config.yaml
n_head: 2
n_kv_head: 1
positions: "rope"
rope_fraction: 1.0
init_std_down: 0.0
lr_mult_down: 2.0
warmup_steps: 0
doc_mask: true
MLP neurons of a small language model. Each row is named by its layer, matrix (down: output weights) and neuron, and shows model dimensions 0-127. Each number is 500 + 40 x the weight over its row's rms, rounded and kept within 0 to 999. Numbers have three digits each. A neuron's up and down rows have the sign that makes its largest values positive.
A block is one neuron, or neurons of one layer that tend to fire together. After each block is what it responds to, as a language model described it from the Wikipedia text at the highest values.

L3.down324:497392523541487518537478541574548493544486482489452394410436547470484541516512545471520516552503488500486543511519491537463538522514474495489422590489544507569433480510485476521524519425521448597535523479542531444506482486590443474546479539522522497488528517425479474540526500558501501470520500513494524567488592494508444525530415524467512461524502508507481521460483445554498405522509
Description: Headings and mid-word pieces. Opening == of Wikipedia section headings after a paragraph break (== Career, == Biography), plus mid-word pieces like the h in Buddhist or Pittsburgh, and colons after Born in lists.

L4.down332:428474518455498467523531479571507484582582418514533486505513560511490479511480436394525525416486524582468525475508537545528582476552471504481483524566483456510421532439450453535420454528483544520467520565601464483523518533522530484459534459530505501554536469524452483528533496528574507491544529507555451474560514489532496462506393554497495504485499533520482510509468503506484507538461
L4.down526:508495448429506561482478477437537521509510514566467371458467482549526473541485491476492497510523450521453480457566460413543513531507465501513538489482474522483443564488490488472473423478452517467511454512521524529483542522569506478475576506519523515579509509478500475480481494500488438437512465507509514526485542472470492510516470501468457520530518572492503530495512435558465459483442
L4.down582:459501478400471536466493466524465465515511513538483649487465529519475502511478491473451522470517504499429499479490505545526516397536525560481541429491488594541494496462545518506487481498488471449472451474437484571497509483501451523466495524532528586512534455549516530487530524563458439478507560458478522431573439438486424510501482464498472516540482538522508521443450558511567507523509
L4.down597:511526484477513493608532465566472424598496514489467473480585488535504490477462545515521455506479442465460536446483561544546515472508534522494587494441474561530518438492492470521495477496470468472448528435493435439493496483513534554471533495529492448490434440502484520536508500509483547488528599465478552480497507502544527501566482449505461491519480454469500478504443490366510514523569
Description: Sentence-initial possessives/determiners. Possessive 's, its, his, their, An, Each or "and" opening a sentence's subject before its head noun (Yunho's, Its, Moore and); also === headings.

L5.down116:496515496461498514614525417503450507394502489490538517448528487450461385513562511417504522471513395517454478574452502535490497501511488528512522465467549518446496464484521498565531527459594480431434500539496530456475502591471475503565485506510486519480493536448511477471504550498475438558543538549509515519539480497520518501476555456509502562476464422504509527531542472595568499529512
L5.down138:524391527535501489490508473509524532531432493524500554513505500568541539527454474525480499474522521575520418497553455546416543453451515521535547399511522500468529530556507498489507538594522429496495550398485429480509512485440480494453524482476418477524530502525556427500585513499461601459503515534502472442479555469448486483555553540472469488515580514511468459462507524442486503515578
L5.down218:439472540512520496456476492533492441449502519472513576533432481529543486515471495485499483520507502515519481511523514489453507543463531463524483537555519528479495454484551477493557533516527598489469450543506448553536451495538588495499617459452481481443477483518493530482491482445519573494506506521488473497574510545442464498472547486494456488530446574498581560563551492486452507549567
L5.down224:507499522496544442477491517507504544494491470586468592472471525484455501521420478590455537452505531452483444436447475509428525461570472455473473492497439520492489478523499484521497482472553551418504529486489481448488526529551551561499445497498456539461542438474489485443507460473466505511474499528483534456510501509475443494500491569534520476525532520478547523506492406497484495502487
L5.down241:473538498550411506448467460583537516458491492509516567541496543463498507420393485436502445469581493465490533454516496501465508501491495529499520454465435523517554494498495531469487497479484598501496534407444415503521547534462468538458449499503521495536545560501510501542546520473536510538524511468474474446505527518479489476469466496553501493489493524548524432479537574471562475501520
L5.down243:593536481466518497487442515565504511495560553422464474489527465535527480516498538471486454494479451528429474507491506536486522467509479510498441462574535492486493494497541608534429467542502546493591441492531525502396518528430482520511460534511528524493516547526453595529487470563466488535546453410612528561531532508523509471458495433484439547479540584545486500473505481459449493498508
L5.down283:498550520528489537552515424517519521477476440502544486493504516500489489504449490579536446477483515501462524482594446533469503456488451514555428473510442531544494556440570506454469462471508511417535525491559419489505516498494508543509453599528432494545522495388495521516505541419506495536457454537497514483534477509533402492509442518469415467513487488452487538503431446526507482521512
L5.down285:522576418527408496472466507494532505493489482506454514500482572408533486497410480480479460514489444476504410404546445432498558526459507490475474498519475542474484468530503503513447476499460553475490554483460485498483523516452419514469511520424540456537584496515493486512533483462515544510455490519526520509528502547476489436493502460492461504510487516525537520518568456499495525439523
L5.down307:507475486502457439450416557506529500549511516496514500471538503447584430578477531550449480470454496469485559506500464541436564426476531580543395455499573555533542520462557478511521492525497513510582534485483472524426448494561501505514572465457541471523447413491488447537602451556455539478543504478475471536490460534505471481467490518488530478447468552456485523469498565463495464466512
L5.down382:455527520506480482456448505543513512471492535560480561499518508497495442511525441510502498443493585543423459514537474453521477454522484515507518495411480562554500477453558525542506549507543453484488570424468483500552454495565478460484475504518532472565539475497486468530574518488504543507507431472479528500538516537588443541530432520418539517516473532502486598465568469465485440591401
L5.down390:491465454557436480493477515474508500418513473528583506513489414541456442478483500446494468531493471450580562549499514485462573436502507536580530497485500519574480476492426499495489440457457570454508461534504517458456499555549487473526467430454520485470450510455503555529527554500530498539524523559542507516495438464447440515541460497515499554432525518500525521472481427578473536507487
L5.down407:491460506494483549472540532530521494434465468478436509468469502543492539485405489559399542486498470519549530490498581489601478480458559569500511531465503525496557531508567519505502501509494510509508437512481457463433541529570512532498492564536579461477514569501462518526601461574481492568499559523466527467513481488554526489504499473513523470496495456445525511449544485502565518504448
L5.down457:512490451500510530444475465616442508477548498493581538469530453515503531478465432415508441469538463531474468501468547520525493501470518589534510576581487421553509489512499519450429522528517539452504488506510523529487493510501439519437535462507579527525496534556514552474516511481517543578452500486526506481486503446519546499513406531466486473512437488506467451468535544533412513450517
L5.down467:500504435512539500547473528490492491589478509517465385542494490540505535524480522461522536523507521463480515493514525587513515521510461476562476562542522475527474489541491511505500541514505499502478473569503526512530546483550515493404463534493539527464491450471569540406463488580442540454469533480513491535559482514542525487490496606400499407566500516466519509519527544470561461505553
L5.down487:462506517546506473482526478446480512529524466456538255507508577508493449470460524491509477485464565552480474475517527559459538445444422504487479512516461470480505497458507468466563522494486489445503543522495472402482562508466519507497544541528463473532480400427505529500471490477489484497477466558562544501502493492505552473477538440454467512541486538517484532497491459464525526455467
L5.down561:497454559463542493527483526474546512455485495492407601527495508439477419521484522551511531430504543461534512511546518474484525446478546468508486504572471551478491452498550506535522568508510472469547513525505547551517542576464525560459481448469510495493485444511472447489561490457467519541463409498599470482491483559467485581492521516508496523519427545534531481467521498432471414515435
Description: Role/category linking words. Words that introduce what someone or something is or turns into, mainly "became" after he in biographies and "as" before a description ("dismissed as teeth", "served as"), plus "was".

L4.down338:469497515470482502463532495422464418512479506537512522540450539498532463507444467566467545485474559536528524500567477489506543487487486453572499479480493499457486550472502488442469472520479409560538561455440473433421444457496532476519517502511430436525538520463553492572582457548501533549488482530522465538497516501525495512490435453440472499499466499399485491471508515514489497499512
L4.down361:496433532489526453492568543414503406464507471550539466467525475457508506526448480541488549529443532493546520457585486548393522468526514498482566519536431465510573463449432475507504477487458539545511552507483534537499491519455466510462515523605472439475543495437510416440539488498506438539464495496496554536480516435556526524506532571425489470463456478590534512508525535524499530475545
L4.down469:441558541527475521452473527450539467497521524495536619509507465526543429579506422513519548489509519483532510480516573543510519525493516537496502631462468572502497530565560457569463511539453518451506572462462521561516495532503485498590474531511466475491498500513492518467472554477570476482556512527477513545508551444520540487409574509465448488484547511497491550483482522519462446484453
L4.down544:496562488530576552488497550411519458547487548504533569488573573510519449523441489563442507561528401473486483426570530511522478495475461486508468458430485481503502505485499481467515492561490430469532521517520464505503470465476511524462432482540512477503510452552469435412464530575462511478539587517517516524458479468479528427487523559486522548541534486535490498564499564546442472480492
Description: Mid-word fragments. Short subword pieces inside a longer word, usually names or rare terms split into several tokens, such as Se|el|terlound, God|z|illa, Fus|ar|ium, t|ele|phone.

L4.down124:505482459499546549474481500546448495449453539503496503496555466563486493424491511441509527536530482519637514472495524528498475479452561508505498488497458464526534518577491530459520470450503497478509533441528510504445544470557552428566472515618414492476457506519557575419483446485435488430479462509565499443425467515512563527455479483454521500486455548554449604558468507475529509524561
L4.down505:481525503447486505485519463519436462418519481509506485525562572523539560500462538486491467502441494489566508437444473562443455490477494473457506524458517467460602494500449536489510523460518472525481420445556551493454499479457486532573474432504467566499492524496472486481589585515563511540512561545509491477406467472501522532560458560481507432484547460541506516476477592509507512430462
L4.down517:499492453476474538457553544497504479547440504476480518526497504568474445508454538471542459489439485540483547518474538556474492459521477452516494494466605546518532487535496480456453504518587481513500507463529549455507547532529456499482417486474467562524514440473431502496509417561517489500522458523534508449479473503490540562525447498519429538481395552453477559560471541490464487500450
L4.down550:522473484513539443526505467478521525461543471490541525487553533481508561423465483547532554519417524564511464529493508527518481482521464531461500427561511521479512473436487493499519503538548535445513467476518489432483465543392557553554516535567537505478504502490535457468515381555474416512503569496471438442560538492603494517494501447566452511538411431473493497548530502512457503500519
Description: Mid-word subword pieces. Interior fragments of longer words split into several tokens, coming before a suffix such as -ation, -ive or -ant: appl-ic-ation, repul-s-ive, resta-ur-ant, int-ens-ity.

L5.down9:525508477518515557521537504503481467512591443554520608451476489488507509501543434520508495562528478506419525470534477457573548541549459549500537453539482515527563520477502513451388494529526497470473409515526533488493500501441546504530526507478548441465524518561507496417508508496519472427528479513413466521579470551513513497477531494477452477454532509550513495512533482570532471599550
L5.down64:395468515491504511538457620454479462502484569474545522502461525601488537464473496555519540462493478471476530454546420402444461459486548534500557438497393464512455527535486483517535524564525514466498523516506425472520544493516466406469491513475522460493525524523436492513490462473500510514467549537535496506523510410490467530498537532441432452526451512491540492537475516536442501387474
L5.down77:472491481449536517464474499548501456466442508531465419517465557533467458471531477511501490487497518435455480462493503488393563450598504550516476473533537553435538487497460505498589560585549481465527516525474442499536510457487484514483536489504499572496516526485485454459532519527466510466432383447542489470503476490523492550506540468490583504457517564480488443406464501532490436511490
L5.down93:541539454430544502534442488466511520478491480455535488471423518494467557424442519526567524487544557517577507509538471493580460501491494520505484523518451541506479491498491500526587498531534428551412435513456479455480497512521484547454542422489556467493565432507504470515485509524544511546452533497529473439541468473527489516512435440580529465454506470495505484479593513594439525429491
L5.down102:484482448549483502428526479480567512578466494469479645533469604514486466516538526488525544480526494494468536547488498518465439489496465483561521482466499493461476499523560496537502586489490545487514418554482412429527442458481480500513585516549571542529475504481505523498514539522607510533514563499492498470524525539571474515438496501406484525498493527532457477457516588535498483456557
L5.down145:480560482546431450486517470545440483532508453455476470517475458523498523519427480460481512604559492516524546523502555522525482503537447531482527572513475505546492448538515446559618468492483486483518474510509471464505590536498490512544504513562569544506548456519490538542517421511529487449539491517455488398526506504541545524455532407493445464502429539515477492519554498575496420534489
L5.down161:498499483478473463479514449514453504435476519535503531516475448458493535470525569515479507543493579492469546564467460615424476485490517508460562475539459454388485523451517559532498541513489508624515437519528431489475547477508492441501526502458573542485521505477510528554580422498500527475462524521417456481536510553444494554505496504490516524486471549567477415473514530492531515535584
L5.down215:488448546509557522495509511518553457513472520485482589428506462514462541464577522554505484516512497485496538494555464546481508503532469486549492489501553539504517490595474514485489437465540486469512424502457452483531516461537493509506489536519497480491443512580544452522523470547485501513604502462511417509480454477486484495462481517480473487497600553519408463534434491534456545516459
L5.down281:615491506498546493449446482446491470514562503400471508505479524561498458538488503468489455465527483484509500546494531394419470564464512534503499548459509555465473561524509410511489505529528455511531398453435446505440437477507520493470444475516504452537527542538495495450468515509525537509465500460467492490511524530448513559500535541544395411491446446487494484538494567482443530497577
L5.down284:477456529506535483520532519444506594546486466542497469477512537562482482450464517583526509548510552472583472515485492461505481457476524519468450492458485544498497473566538533601532487498553524448534406450529520536498487503540505506453471454387489526530516468536461592505514432510458511517472570504532517428484513498521462502489509541478420490515590443553535498511440484547532522479456
L5.down387:450537544538521561524488468506471450534463500552495566430502479450433495474536565569522455443468492477467510528565495496525475489520442556473482516504537515534525437508517475515555453504510536578473545429483524451500425462574421493548508405405494461481515537505508445470499487490461442468491471513535544465486488522513519493472453497507528521562481459496538525552497524475492451467508
L5.down404:441479532453515472573451546487488461518474427495488416488466573474532513545493504546435476491475493551514456525465471515508543518483442515497615514518476447445478524527469526502516543506561522460436395526411486507537513488515486471481479467456570569494449478472467550477528469512507557534426508507467525453456515520556501438518507521518525466398576461467537498509482520515530522471536
L5.down475:461399546509498605467440453586411398491497469492539513486564495536500495523562482469494508505500475555514554515513394466475537529532500531491517537553499547452453575533556516517494513507525444540525539502426488498583483490508453550492509475490466461482474453497461484512562521493512498474441495460496476456573557471477588505513583492478528470524507489515456530458508565540458531455519
L5.down518:469506487445546410473529512400473515526568500489579478494424487531503516515496493488503459543509504467503527510476514519470517486512462480501495497483409478442532497513481524535449492520490430603519523459535521491454577474543513546505513482502501492486486455527511487564547520529517535535540475555459494519521523498520532542487420415562407554535426476532475463453595519492502516568526
L5.down530:517417504472479516490472465517495555459554501513477510465510487573502511518486462534536468474482453482469463502485529503538528562464477470474484495489495548561531507496477550512522459480514463478523538468581449473459571468609539446436515486471523593521438529508464487481517443586492459481458466481452501546454439640416442490472496530563570473546537518518401479443524548507449509498506
L5.down593:494541557478470492523529488508456524503501533468476576513553529534499479487508495406469510494487642508474477511487439477479473430582567525499500493539519534472524517501493505508515547491508491426470529515515483505503519494503550476481566432526508498529410521474465479529515458591561515514464489483444510439498525525493523543436475535512513526540558535429496527506518512570510503528709
Description: Wiki section-heading markers. Opening == (and ===) of a Wikipedia section heading after a blank line, as in ==History==, ==Career==; also Location in map captions.

L5.down68:505562504517488519501549496524514529559517573466549381472491496476429489477523532507564485554549498528457479511449558565511401487506542525469495502471525472509485527508594528506371525521516554577522519457508521510441399591498517498467471528521506504578499462491442508500512535452466549465541502483466530428550514474525404486505425476485455452448457488578520504527561565536522471548510
L5.down110:454494523467579562470527502494472501550480472445491431543450543450485573490505540442553505532528504501510514452489519493520491489491477418420552550505571444544425516522535507444528447516478438549515464470553472465496530430459546511521482463499472498469434533564492460467615500493482482544549476468461508491486534507495418461494510508550424430573465563541491472468509491457512498457527
L5.down136:490472510517554577475461502574518485433484488561478570529498521498524447471441499560501559504522484434535523483511478485552554551540490521510514486470490485502457516548521500546413504533539480488489511457517548450509531528448480498480461458512562474473421557497550478516451637548493528481494571538451638529499494449539578493537518483450501493501499518473490444479492485467524537531463
L5.down201:550426444540470461528503502456504491510513528467535484515491477491501535497491540516604441501521522519459488518428622430552529566516518404518497467513506428534554508524524488522364462508522494475524475448529496599544460587519430530488530476506510507483502459473527493473511485505488512511479475509447521482498531472571480459569507487422468447525409462508562499568510498512484513505567
L5.down270:466515481519559495450512462432478517467522498494498502443516500525554461515502498476508465500448580475483455540545441466536520513526518476532464477470464449468447463468531503445497549504522560574504526395538513467508446589589550507536505533504501517476512446506487395522491522459454475543533522428456546522530458469458523448517496534461506596494480545526605441524511556507585488515494
L5.down320:546571474480441475565508484533558439485499549429503532536527473504468449529487508511461521509418591519466483495412531501485584489515437502488494478473536471490528443506500496485487542505518565581526509468504529498568503532504519554541483555492518442531463552494519493485547514396485524484474500513410556487512474471516470538530463501396463464509456419485469501541494494500498483480512
L5.down323:437470484509463493511445580497505518465532523542497458495518444517522481547512449515504502543556539485388447483514499565536449482542470501553443441489532419527453520547575540444406551523483514471516503469541558500429490479453519445395456525461466517493452439505499542466448460484523490473539447526515497453474459465510568497484574516510446477470465476519569490540528561483493521530501
L5.down338:507422542479445434469503497526519465525533495404454415476444512497462496464504545395477519488540478488454484483540524495427508500503531583530537487509481485514533552510529459545531503535490521524453485426478479523534419505468505507494465508472445494554553490537463529530515535477513537505529446540456482513503527412502539474509502499477408477457453579459524528502516584517486516470418
L5.down377:511527442504409536478464590567491475478513555455498491530541445547594458455497482533491510428483505499550568521477508480542483509536505454534544497463474493502520508525508560500489464566434516526500494448611434535451522471463483521507462558509504500545565483450483501479461461487539515516544510480476497486622478473493570471506476478456587479518474513415492443496458522450514465474405
L5.down391:539485450438560521592527482531481572467465428532459449498440539453581471545438498488526457498520465552492459475496474514534514477475513455491531510475534512535525538452541550567525471550516474466547466525471490541526458478469498502486528482541532446479497504499420452427474493476503539449516521490543528437503454481446549452471619567508451468555493556546468553592487548460470537507484
L5.down408:452548521529491438485551505448503494493511503475492523497487533530389477520467513490524449502534490501465433469516570471500457515508510477562504557544520521522498494545422510578460500565443434458525489422544589518483402462493502513475508568532537533638516658495485510500464467531511469540476493475460539519553535454555434525504535509511528456473474480456462512501431487483419488465519
L5.down525:484454502520542507544561494469513476485506584564479463456537509488535447580504497527560417418555463437496492465477487449490431542523474554529519542448554486471496517495490457441532575470603562544582498543590490468532459473474470435501495496505520509448559474462477564497565540450436497508429508525500522505473549481477503551584481516507473532486452502522504502526475490467567488550509
L5.down529:565466602508526455464562511497484511540470480562538587480504506446549539560547552435511455499526523582555469447517565547493539514551518530454503486408545439461536487441537509496474452474498534530437495492554525511516458514435488473541508519422533496519544528482466562536430451451529426520503496475511492496564462552482458513483515425475514501485508480480524479519521513492483510507458
L5.down584:504450553439568544570494529481536537442507457506589434476508538436506484496508526520467428509554469548542510488509416500458514498521582430527538566521599458531520549481508460523490522479570465511564505515508568475538497483467535492543586497575491476504468485382476472500540536498495504450528496466500536455543487589541501460475551491516461491514478511461467502501482454548418522475477
L5.down599:499529504470453445529515485512468538490558511517448488454490496476468540479463515431460516499558494483505433510507517491490398477483503539511501493438510442542449468416551481489419496455545468446570472571586522470500494504558437494502520507555528501544555548494525470509491483559519564452541451482476494491498488471498488503510475550456547464427470522397527524426523499512526510524502
L5.down629:431528520523500491438512513514508567502519518545432606445524472519456492604516526465534541497451507505435439442535523534485486444526497432486479566521545497544442521569548455476473477454533465463460436470424525468477476459526464549527512494483496562518507467575519585461542490494510520456466447501432492450481495473440434432512533539478474478444503510552526514496480505446495508568567
Description: Mid-word fragments. Middle subword pieces inside words split into three or more tokens, after a prefix, like Parl-iam-ent, pro-h-ibited, con-stit-uted.

L5.down32:452505559571517469507537491487492527503447526494474474552455576577491488543532468532539530485495501513507441483569552569420480498439515541537463492481507551515527474464510526534460534485422454508516501499449423543565435510512541551486496474495465560507429521554530466480575517460453452520479515512450529514565482467540554617483517528548529484550494482544526465595477468450529536495426
L5.down33:539493523522451412504417553493389483485472525437550615495606514499524538435438480481541525528513521550509461528510457523490415482501474565457478443468613554478531509450509532538470548601467517465474461503509469546514468537479491497500523554453521484550484479460499426529525489488476493495484497527534510567483520470489481418487484514542538498503456504493473427505443372465452492512488
L5.down82:529506538562440519520539470482603520465529532472428542490501513449421492526476509481517519469507468533520521574521516442497481432470520491528362578485525450522499452522473448449520487471524477526553461529507556525489496486504528508506476473525446556546553465484517531474468545450506530432496535524512505464537521472457465477473413433504474507523528501465512477625458487518509511557435
L5.down152:513471478483507460477451524425457489517557494449526559491525441500490490562565475503542513518477471484465563478508567497459602537439534475485436494555530437541527515488511495496517556505506549531519521538474595522425508497447476536522529513487498539524503520550552423509550554440494413509509495461413601505529509500455439515537525480433481502543509513490495474632455491465538455513491
L5.down166:548370535464495478410499530501495426502463610533543530485487482517461496505447476552486438513557447570496496479515498498546514510517460492500486533482498501505479471489474520463454529592516482503545510521485518405501524549435555491434509508545423551478509507395542498436481503559568525494504501489508518577494421486457540472498574492513520438450437494500454441435488512532496435507495
L5.down172:550460464529531516545517549461496549473526524495438544557525519589485479490529547463477497532485612501516465546549540482457578511534520471530532440531508473553482539445527493519484549462555526443513507572613528549444525538500403555561491561519522553484482538476544476481411512529517504593511542493485516496512444466449501491493486466610562508509553542469463517499490526520492446500491
L5.down189:484480567473450484491526554592638530539497495486563516538551474509527469462482492458524445473467481486508500501484532430501450441500498485484488539463550467438504425473416453473483476547563506416498505567370475541562455490522509484519488489555534532424478560423453511507487446532497484491556448475421512498495474505451522423542481459513445531497510466514441520488533526520489505570436
L5.down192:528438427413526531517508515543502533435509434499514583506468513451481545451474416501543565417519526489536537485478489543499480537490492508497505514539571486456558533493513522529550540482504568544506582516521541533441543483460482426536547494471482538507475594497540409520470407488487428515527489456490494524473520481462483521491548466494557490576417465536539480451446517441461507515496
L5.down221:552483470529458508477497505495520582492504495523523580502487474489446485566477511498434523539523478574510474523476580497464494482530465493475510550462495531607493487507540470488498554482475470441481454545424549546501435432518533405460544505527452450461466477542458428492500505435564485465553561526520449510492463478481502488513448475470501487564429533426437465567522489439489424574432
L5.down345:609492487499567589534549538542510544470607486444458592455466473552532599521535465477469510463469557467452614511517423483494489427479503511500591487476504438518427477547505464523458516518516468469482538512520518448523526452502466510556477487511460551475534582522477519492519504503527505422484542470544470473516507593437425483523510469439491503499518531440500481446517553541490470466531
L5.down355:462586504519456457471521467503497475506496512446596622473499458516541566488479423467478456518531554439474525529539538479476483509457559441461570548510526437506457502466494512495482467472425483520533576497463470487491486582558538461497519480505432545487490450543521586476493569469503462456460562463508522519418570478405499498512477530461455539572498511529474516526485544560520462507459
L5.down356:393588483485527502509534516545553560429502540582420598470479550504536537488537508543495436491519509478441492522509467481451428481411464448514539486480491512557493493409441506462450411466499529495529480489546441509465456519465497503428562514542468523477510469468507473471595509513451505486503527482501460522488474437497523524478526443546536468556538419527491519427513521493498483513504
L5.down361:475575533500525495511507454484533557496504524451505585492485515450463439539499476528493509515566466441451602539516551526534507476387463545494520501496498467413498539492480510399528490450505522469446479449424507418494452528507525547547457520491486497559483489481511501491431469516544504480487446469489497477566475489453500503484481468480501458487510350509527493511471507562485451579579
L5.down440:460440499583489497532486446524523486506511430479540565554532518554480543464491378529539471518481565549514586490571530542447496489456553525500523578493475538486462455540509455504515574460478448486466511538446499505543502447533525510567468495495494472481581422485479536459438551532504463529448501501517515494478580506528497468525526558481552480481465558502528451450518525497403536513506
L5.down573:559453505484427544484521496454526520553518508450537511484493525474545495524488519493495466565545577486512491484458608538504482573488553523485561529509532534516433450558490527544535496487422433529511536532554507533543489455442510505458521524454527510498558501596543444533521537407462513491508530479436495436507450504490453482483456514430459541510454522522468517488549486573516561496492
L5.down632:575554539486458445519464490478493495541467549517512540470413549546469477597526505555463498557555533528560492473527484493498509525501491562490480512487562546552463553488518496562540502439569467551497545412474567523508525466525501497482537551505543499599453489442541449501504474519583433493538447509485528507466492486526461503524456482495460514521541446497503470508638549534558524548491
Description: Mid-word name fragments. Inner word pieces of proper nouns split into several tokens, such as T-ub-utis, St-all-one, Fil-ip-inos, plus spacing tokens or "20" just before numbers.

L3.down509:515540499490534521536520504474612490502532504491582481480501548548468491535476480445453533477491477538503597489385478424465511494560487513531482468459461483472512488517553464477540497475470541502524489482549546520474473482490464552575515469495443420532541354526521487511519454451506516476493411448439509457504462494486474465558481483537438477462464535459499486501470517516516531469470
Description: Mid-word fragments. Second or later word-piece fragments inside a split word, mostly after a short opening piece like D or d, e.g. d-iam-eter, parl-iam-ent, co-her-ent.

L3.down344:554494503407483564478436468575488489545499508457497476458488479450515473486486552542483509563480548512520540451469489487450637507487495506472507536498513449512502485533559526527476526517446481457412525542519476384493421530429495508480486457554516451530439529493555530504468491566500539530525512533460404548521556455474490534493559497511520420483513471467456485593522493471423510537474
Description: Verb endings, linking words. Completing pieces of verbs (especially become/became/becoming) and linking words like as or like, just before a complement such as a, the, to.

L3.down106:518456505540499510468441487490454531544491476457461570489510568487498512504518417564450446512510580437507470460519508545445453480497565495544454495559550459512548455490480456527496569510433485495521531518507466562490482515521539492519486480569480545438506441497442389484550500389547460523434498507531503568521499442481528537455509481481470513486544496519480414502506485528528546514525
Description: Inner pieces of names. Middle word-piece fragments inside proper names split into several tokens, usually right after the first capital letter, such as Gaalk-acy-o, F-uk-unaga, N-iz-ami.